MLP neurons of a small language model. Each row is named by its layer, matrix (gate and up: input weights) and neuron, and shows model dimensions 288-479. Each number is 128 + 32 x the weight over its row's rms, rounded and kept within 0 to 255. Numbers have three digits each. A neuron's up and down rows have the sign that makes its largest values positive.
After each neuron's rows, "fires in" lists the words (lower case) most often at its 100 highest values on Wikipedia text that the model never trained on. A number after a token or word is its count.

L3.gate1463:120149145137094108180118145153158102121095051150116155146146103124125075163142129141128113081024141111208115067129160151116140087109187100123149142164140157160128131139126080107137125139140153118097117162154120112106183072156068147154155147162084148140147099062157092122097114113112073133157152089132101148145177108117140117114090151174141160141109168130101146140073141217087119192151106133059147082123111145135098087154099182132164178140130171144122111143158088168118112145163127089124137094112209158173084075120212129093178118121124128111158100101158120125125100170140140102
L3.up1463:143097140112120111078148118116126206124129182085141154139160118154101134160106185183114149203134161108098127075117184147131126154159059100166181140167109079150107121129137187139116119136136159142102159134106112101117086153142077171161152120132130148172124122079110084108149132077175082091107141162133132080157134154129124164120149109158123106141129150130076102158174176138066136096173099132102125088147047087116141163100117143115114170117132103110127138176156139176170130108078160094112115150121137126151160125120154124164141118164114213082213147118135164113129131124151152137
fires in: "their" 25, "each" 19, "every" 9, "those" 4

L3.gate2010:132097134130134112175152134120140185086130173164135121161122116122143169157092084080164103124114143134082127090132096109163169094069066153120148155093109094091130179156125114093143132140139174129161100087156127112164097163119049130159071155141126130097134131115135102112133123122104168095140057106189092106135178074105138125129113139168105107095170133110184144092100127140133192053071127215188162165125161114139061154182109158103111127099158121138105126137070106148128117101175208148115114151163110077137117155142160142141138109118138125122148112113118158121221087153147134081
L3.up2010:174112170112201111091176119154130112202161142140113129140092132120157104119182171178136068200127138095115112161158159094110137080114135137156084104156096160208108141186095079149121108124128211098099108150151125073140198077114145112138143105106118094111062145131065121096122128140143110141116121134109153058099161155084156120182145090087185141127096129117157201100101116134089118106126127139086079149126128123119226130201103202128144115136157144146177123169100143118132096146087156091156146197164103133038147138105110169105130200159100098113098172143112118191150164133140091112
fires in: "a" 47, "the" 9, "own" 8, "an" 6, "their" 4

L5.gate388:109083076139026117172164131084146116108101076133089129121182090091125140117128090157167092128145166029143089117069148141114119103225105195091110157095168154170116171089188138141122112119135106153093149112123100133147125110090184149158159123097144156140143144128149114056119106118130048114127109147231177120136167120127118092147184155131163113061150094115097127171131105147119087138065143101125181177132160156182172122062152120084148139168144113146149150084152102059134106140115106121134117080117112095136109137071133121130106149156193124079136156124191186170104092083100142111
L5.up388:111074126104144192052158137137120182194113127149137097164142130133102112180124126058119146099182094099139119096166099147070118142169142110091104183115120138117077175105153115125050163142106149164093137160083134155111082104133163189080083145126134079104148112138133114095158104128092127126149171144100126160198147104123132099073104142129193159139169122119088104124094170085095119094118026152114143120173143127132152090118099115128127182163123091113136083163081152150144129123119161145127145131166098088062066141107122090138167085086164139136073125165173111125112158148119116152
fires in: "north" 16, "and" 13, "south" 7, "east" 7, "city" 6, "west" 5

L5.gate1830:115181143152195149154147074138082126139093129140103132152155090170057125117115137097102141128142082104143128103115117068150121102149115094122128112172025091194147090124108126134131109116101136112096135134085171082143200124137141075208095081135078157095117164182171166186116186146097135108145153149125111107109101114151093162112119158077146139074068073116160132116146162145158101110159099089135104146139105165118107117150158142153070139126115190104131148162145086141129081165128089174107147132083115088107118198162195110147127136093126095099176164127112131165158158121133154111
L5.up1830:131128102132138156159130105161123111149156173119102114149136132190146063160140184101126150131126086125142136085127129166191134120118103140136165156199132096175156097109179073118133124107141158065140095112063182110143096096119109116153105105121098121136138169145154087116128134098163114148153084106137125116085097152111137113131134097143141118079120100100127125113091123083117143163143114134141143157098191183123125125165144125127127163143158182116107060145105149155096138107153118220126124133120116143136166135145147096133168130158073118128202123105126114098158146133167152119
fires in: "more" 18, "most" 16, "was" 10, "when" 4, "well" 4

L5.gate832:119126142068122122083145153155136132134073145111102148150081119232135124087102077084113154119196109095108112065097108156144193084166139083151162143108099138083148147151151063114146090115122141205089073124147104152147175191180146111136137156153090107138138123085133104136059087155130085161137101125146126073079134175083160140106126083115174122128156114125144111107156198174151055086140083087138114125140112188159092144144142131141177119138143186142132132188131161135152146150183079202125087107118139175100139183118113100182125106146087172154128144095070069105121150166149167174
L5.up832:123189154205084143081163122110116147111141136157123163159114120181118114139135069173111165133093172101096110108125116203121148136074186065181103143158153175122123134119159080138118098115087109150130096103086080154133160166170144145144092131131079101133105115120110095112116133132085048119098103127123121074055082129102151142154154137104167112116170113085178140187173126137141117069111136128176124091111167160069099132142140130086116071133160142098107162136152126089128132121133078070156109120145130144127100142127099088145081114157153147083143126107088156112087116147100069157
fires in: "this" 16, "that" 14, "state" 12, "county" 7, "national" 6, "district" 6

L5.gate924:162166120110172118096130120069103095091135142073135123173147050102159082158141132170126158134115097113112098087130100151103083126092103174131145121147135140117168095091172127111124152072130151115138135126082122124186156159083121074104147206149104110161110107104113094183127145141128104066147172187092157113129197070168104124156100159110142108136162114147090113142174119092123066195131130131142132204185158098156182140089090139061038046083102138144156091102083128126139089106146113162146122102132102055157118124090138181088114105107133037163108125098139136153134089126091170124
L5.up924:127137107149130075098114133060153120156189175053139080115134157112073140099111120145118092115101153095191109056183171146074166123146079081136085123074104101112143148112119113143186148124158133157193111123099126160169098158092148120207109081103039136091127177137124152092154149097136112088084154127159123049046161108148111165186103171103130100140108078143089129132125074109117077193084156176098090192080125119120174158139090114105125054099152070131135143127114105097108114104110122148110116061088133137140150157119167125120110112114033127139081096164182124157107144147105140123
fires in: "cup" 12, "2010" 9, "2012" 9, "2014" 8, "2006" 7, "2011" 7

L3.gate1106:137057107108088103143200110050145110093144163134119136105106132112095115099153102175126070113126146083062159192129122113082149124129134090072130149093136128152179171156097117145123121110072135161111129164131133116117076063158142136159087091099160125131154102126151110149146089073115171129155083101157115124159161173166117203191194190135169136154073168108150190128189152171137118060147124084102106078145175123107134162111146172108132116105125072096102177090127120128156166071178178123178136083192109124166122190130107143152120119146164102138073119123172166117135171097118148156
L3.up1106:135159113081088153150126121135118066087120097124097128124127165141132132159076123122096143112105125080118114141112139179184037121134086126128077124100113126219086092158134108097147138121141116166135098166142075082126105161177117137092114150155123146099149146146133137089096128127041120127094076166201142139159126090129132133194112113176086107083071138164146096097114139155144086094158133088121129115041116096170068121064116119136136172078051114138145118150133194141106170065122141169144145098135157159207100104163163195137085085183084084141122125117136121072145186121108114084
fires in: "national" 26, "north" 17, "new" 15, "south" 10, "el" 5

L5.gate980:132111058133167146128154152149093145136080086128086147080118139164101135111142133185110132107114112155106180144142061065152193106113121129136120112200107139124089153099052121191153102106139131120130185149147146122125121153088183139104128071104130127160089150094134081133173144143131182104138126069170114081123140128161144168137203152121122119085144071130130183156124145122119111063145139134143070055054038104082098090161091080161177158106116172159141154159141116117181151151105136061123115072135139123191127110133155158159068168122201094121141123192159187127148114117072080073
L5.up980:095137058126167168027098108117103121099071144106126118162136108171105133201161134143115134065137162125170120149098097102132126090118111106111091153107110162069135123124123125139201148090110105187112114147210155095141144114141095090143124152083152054145113168122148117052123112196131111121130125135174084061089111118138129079120167117130158186171128141183163123086100155107154137134139129087132110117088115137137135141108025106090098157094096163083195133128115114158116144173067169077144131089143099123153109118106132162120095143062133112111174155160136171121159132100111129143
fires in: "government" 33, "department" 9, "research" 8, "university" 8, "school" 5

L3.gate167:205096097064108145154120138095176131156073112110126131131139074162154199122169100124150137109136121037102170116105152110040098178175152105178101121094130111135146147153153180117120195153184143084098170095128101125160135110131121124111114118199041121093142086067170100107124132109152112080134169146160106101147122121068145120140155061158129137138120124109053062139137108131114138146178105082169130133137155100155123135093073127129119170137128122098138133142099115192140150139160168153197129138131123121063120172149113142071171142083127134186116064152103150135116111153151091127
L3.up167:166097103168170120102101150141095109116193083084135087058127170068085160139132113141154103118097167107119166122146165128123097139120131151081112245121135093108095104124170127125177119107170057122128137107152119114153106127185100153141118175089142090121101108132129139131123105150170088107138088039094085125119068120090108164140109135163122103119149124094097140140175108141113086085036153167128135111115154096132097135109103171113121153118109172105133107132130138150139105206138161106111092104079118117123118101108120050166179057161105084106076115122094102149151126141053180095
fires in: "group" 24, "family" 10, "committee" 9, "groups" 5, "factions" 4

L5.gate198:149144157163083161125114145133116176106138121147156098133119111094156124124161130092163126067095145132135101057105102158121106138155094149105114113104178164190136143109209145150120135121096081062146092068100118131120128078138117144127102171099142097100139109150192135127129123100157154160093109086120144131075140147154098092105088177114137126148112100104126145089146085119094049128108072092105094177162085145111119137151162137069107123099050116090068147160107129159116120097148084140141150139185105149111119183135167122175089051174100112155120106131143130144169106085114130052
L5.up198:105128079148119121075091091145154123182113156151101106110165157093086152122118099113118127138191089051104141125088107096103113128124069079112131134125122126155150120109108131145108140148164092125136126128072113081110099104108121104047086126164131161164093077087165142135160126200156132082153111174161127156139159127092201163092119149106151121104143152103130123169182138200131185110104156133091077098168139113109050101107106080116129172139116147051158144126103172117098107093094124122114117138085128123138204142136077115133114111102114142130109102069162132104077126155163140121
fires in: "during" 20, "over" 16, "after" 12, "spent" 8, "of" 5

L3.gate1032:186109074140131095089172102099127180085098179091141082144134101085130172118104073120125180109151143118114191149157157071158116127187101200083152179134168120125172062100104177120130133180155163115162084141163121119203108100152110123104072083132213110132143189130156096131112077133157117148191079131119170130139094101099159133171150103062104119154098126066113055144148127160096172113134119103128135123123122158062099214135082173193141114135154146175165116149101161110164147068160152135097125068122154138124131132176129131137136133165150159140093142144093139131182111178089130114
L3.up1032:137117114088141138145157114156119134194153116117140128133136138114085180140195120151127143112160127157164062105139159094075055117160130207137173135106142197129143123069119112156102155091142159116133174115136119124071134096135173113158141082090111076171109111111202164137133145146108136087073106168151128106112099199086040090125148149145185137171076104174135154085124091123113183103142129109141171157130206090144144132128061100065067139153056117085120120139149164115124121075160144096126148125116109122076101108121085134164114106122083135163083162126104088094140130090164094163
fires in: "william" 16, "robert" 13, "charles" 13, "thomas" 10, "john" 10

L3.gate789:167153102097094142088158059167112189091198063121143127137099167203141097149123174157111124127149137089144148060162095160131090106098151153101136090101091119140157095148168154139137115084118099167047125068119129155147126161184096117138126162118093170103134119140113094134102182168094096148127122156097135102164085098178112105174188154140102161119119200137137132083124164119190158143143118124103104112111079140189109114133161115165100104113134146086097053103115074195092114134179113174106157136144118157076100112072160141058109163105135117138125158084118157136098141147082089118
L3.up789:109132178152127119189128155101082123103156080094144110118115118125165088140133131120140122143070164152136145110139135125167121097147097145145119121189131133130163128163089102177177125132092114156105077152114083126179138092114143098166125129117133219149154152167149132092132149128108033090123122141077159136141137146154175084137133150129182094128178125201152142137120141072131131159176171086196113128138136124167069179140101077144134117106114193125110127190101174163105127119148135135122099110130106144123096158146125176133095119148136124102105146112191194123193106069091090101
fires in: "costaricense" 14, "cancellata" 12, "muelleri" 9, "officinarum" 6, "gigantea" 5, "autumnalis" 4